{"activation": "gelu", "tie_embeddings": true, "beta1": 0.9, "grad_clip": 1.0, "seq_len": 512}
MLP neurons of a small language model. Each row is named by its layer, matrix (down: output weights) and neuron, and shows model dimensions 368-463. Each number is 128 + 24 x the weight over its row's rms, rounded and kept within 0 to 255. Numbers have three digits each.
After each neuron's rows, "raises" lists the tokens whose logits its output raises most directly, leaving later layers aside.

L9.down763:134083113127114146138135116112150093125132123111141153123125108166117117131168133130114167129137126095171165127115138113109128134101136138111148123121123112139150108132149136104096141133159133100129147139121133154089147123083125101176161152123154086106115090109088145145153160129113168147
raises: "Bl", "His", "Col", "So", "Ch"

L9.down766:129095097137146101099106136084108119121117115109157135175177130111110132172146102110085114131107094138170155099131107122136154102147136162117112042145159129107123133117120111131095147148091143147121128075153112130132164115122114143093134133119213124127127139120101105151131118108121121155
raises: "Be", "Other", "Pro", "Ne", "Res"

L11.down334:171143119125120129140119134136134135081127103146150109119131149108133127109137077119109177080140126117142168112119132153111130113126139145111098130128151096109119115146115096159136088147119095171124106091105149135083144162128147124144135155149121152072082142180138142158171135182141145118
raises: "d", "ds", "ing", "ings", "ment"

L11.down939:094157154124127120121132133157139138171142098122187141129134133165149090128124124119107114156090102082122088167120118141113103128111144142130100124118132100130173101131145113132138094130123099147134128196129128094072131124128137122101120155119143129132136145145142126142130152102093126137
raises: "gers", "cher", "ker", "ch", "king"

L9.down700:119113114111128127142107141158076116077091105115108150127115115122166116139092087122123152106097156142107120144135116120092093130137113083144128172139098155116140174124085180145073106141135115108149134170086162114111104114136128153163124170089117117102154139121149186161146092122091127161
raises: " players", " teams", " FC", "uss", " families"

L9.down550:099109137092121094116108121126121075141148142096152161138140137119143086150136157085103114124126156111126157145079088105161159163146084093126118111118135156107142130150155110110131084144163144139155133144153130097118109079168145152126117086120156133150104120165101142088108114121140156117
raises: "ever", "ena", "enna", "old", "ear"

L9.down579:163150134119121096099150129107121114149132109126154117132156143094093109131154108119142158150130148096150141143150165108144123125133135127112115100140128106098156130121113134176138127137132140167129118086136135134142150174128097127142100116139131133148114126139145166126137128122136141106
raises: " 1941", " 1937", " 1936", " 1964", " 1944"

L11.down1644:102099127087158093143126109106104137107097111173154130124155135151121181108140105085124173141117140121133136147107105085128146117091154134110139125160122126141144155155119099108103130105115127098109141132119154143096184114137101120132155127130150119183132133175153180145125143080126118119
raises: "e", "eta", "ines", "lor", "eo"

L9.down397:154163179141142109109118159085135146104163142111120144133202135149103106112093119142133137133144156140135114117150115096174145079105145117122099079141096150135087159126101133132106144133132090127091148107114141111122129144139061149141145096158078108132115176122142153124105108133116087134
raises: " California", " Minnesota", " Ohio", " Queensland", " Tamil"

L2.down897:118118121100156124137125141120154133138132123094114085146128140155086114098116116116157126126127145122084149118109149133109156154104106146136126128157121125131126150125157123146104142135098089144133089158121160077119142097140114154126139142144145109078125132173127149099120147128148124091
raises: "ing", "ings", "ability", "able", "per"

L9.down215:082093104154123068120113142151104133122130127167141118104135154150126121168118122120151137134155112092144114132140152163155140124159186116103129159126115135108130130088138136133134143097106141096127089141120158151085081145084092141099137125122116100121134103114121124161161150166124172115
raises: " retired", " considered", " joined", " promoted", " accepted"